python train.py --n_kv_head=3 --tie_embeddings=false --doc_mask=true
MLP neurons of a small language model. Each row is named by its layer, matrix (down: output weights) and neuron, and shows model dimensions 64-191. Each number is 128 + 32 x the weight over its row's rms, rounded and kept within 0 to 255. Numbers have three digits each. A neuron's up and down rows have the sign that makes its largest values positive.
After each neuron's rows is what it responds to, as a language model described it from the Wikipedia text at the highest values.

L5.down288:108138151118124077103165122140019130068156134117136112109151104093160138156184180142163134102109098183180140157167091181105083183076080135121220091093126210071088126088134043099123126129121079080138131095147189121166157149170122091061112115144153121136200131130125157106126156081112128128166110083143135131105121120092055176118098115134123075153112134095182077064138147087142125112135
Fires on "and" (sometimes "or") or a comma joining the last item of a list of three or more, as in "weapons, and", "fishing, and"; also table-row separators.

L5.down1249:123146141093128121134184136141102122148206109140162108136057156227143133123199126074130111148173100049134099113127133083126150090103157096134150178087159125134071130165102175136118118154146142146179101146140098124115095095101134139126171145116111084169142080075138146084187102163177122183095131146071142170141110094110138187105117138128105149118083162091122051087153093166089090152172
Interior pieces of rare surnames and place names, such as c in Jac-c-ard or Ric-c-i, od in W-od-eyar, B in Mc-B-ride, plus the digit 9 after a thousands comma (16,928).

L6.down272:052169095095061064129163114108146104158121144184082125136094115127119135082135139089180130135158074133084112167133086214145122136161108138127176114084052101154088072119105188132094167098126165069174134097152086115089173152180085121183165178064080137125068162130089167173152163155109079092099140187116144125122115119149129132071132098131118105154116130135119109131126146080157134111142
Mostly " and" or a comma linking items in a list, plus word pieces starting listed nouns, as in colours and, physicians, calculated quant(ities).

L6.down1255:144114172107116141118120085158089128114085119122148069105152175144135146155123172096096092141116111120126114214079114123096140138162165115129082151158150161117136134083127113171137142136126115150133226070112179145186142174111070143071166103054145127146186152085146155108149108099153125149210110160199153156138113176104114093192076118178135147090133172158096151130161089132138122134124
Second word pieces inside rare proper names or technical words after a capital-letter fragment (Psamments, Krasnodar, Zee, Noddy), plus cell-separator pipes in Wikipedia tables.

L5.down626:149165132161139115126139145125074154125120136130155090113126135140035082102133108100149143149152090152156120120145130166119157132097139121078191090097098140108068197139098103111130089135111176146113173150099154158129123126146099096147166125160121158168166141098085135102151106143142187229012112139138138122109097153147123109129153185147088137196150087122130102099108123118131075106087
Joining tokens (and, &, /, comma) or noun endings (-ing, -ings) after a first noun in paired names, e.g. Research & Development, R&B/Hip-Hop, fishing, hunting.

L6.down1037:110138155077164160121083133112109141169125107160162190064086122161138088103103134121140052133144190133104121148134131099175164187112159110120113161117075118105148163128097164133160102152120158150150132080148141120114174102145123128110122095133107125097150141098124130174115099165087070140195103130205105119123127133095079108135158133148095180114157126152092111110146167163108122061131
Fires on "and" or "or" joining the last item of a list or a pair of names, as in "Grigore and Nicolae" and "Sly and Gobbo"; weaker on table cells, numbers and punctuation.

L5.down383:141132169151133102148118114148156102198144094089188079134113124172072184120174085153178098217135120080114133135134112136102065138139131159171159167105142118073094154117163118120127176127077140125187082129132087040110123107149189114140094137114178092175094123156068112113053178139131112124136111161156129158143109121078119153104135118155163122169115151112159236110115071186178133150074
Final digits of multi-digit numbers in table cells and stat lists, just before a cell separator, e.g. 39|9|, 42|7|, 6,46|9|.

L6.down176:125128102138075123141103091159088076091190118180093113185107100172085197176213135090145181194135166138119093102181107101102078155124038104155154069107132143116161154119162088091156101132128076098118109105109143121140091111107080091155098096123069121157142144146133108129110098149109116097146133171109089170156059151101142135117154112159105106170121185112133083101075123144154109121204
Final subword or digit chunk that completes a split surname, place name, or multi-digit number, often in tables before a pipe, e.g. Kras-il-ovsky, Zan-on, 7,6-26.

L7.down1623:158156091123123144117134117133103129135161101127108155174125089175103126073139138134111119156111119118121099098158073112096124095116127152120107120093118149160137178073156126152140119097174186172141107088133157112100111069069080118205155116085088138120117090191113135153163127179127070177177071097123139098124113104135062094150113101131132138143199155066118176168093079176129105128110
Last sub-word piece of a split name or number, often in table cells right before a pipe, e.g. Sim-one, 35,6-55, 2:55.

L7.down652:144171145053161131120198176145006200073117117128109155108176121109108165110104121154134132169114147142100121139143115179104146151070150176089137104084102101095119116191095102112180170100155143076138120115145130139107137117148078140144152086139137113134085131103127166139144103107116099174058090135145135124124142056135110099158125124117104089103067092133156138080124167078130130081152
Commas (often fused with the last word piece, as in ation, or ium,) ending a noun phrase, mostly in lists like "a weapons company, and"; also line breaks after titles.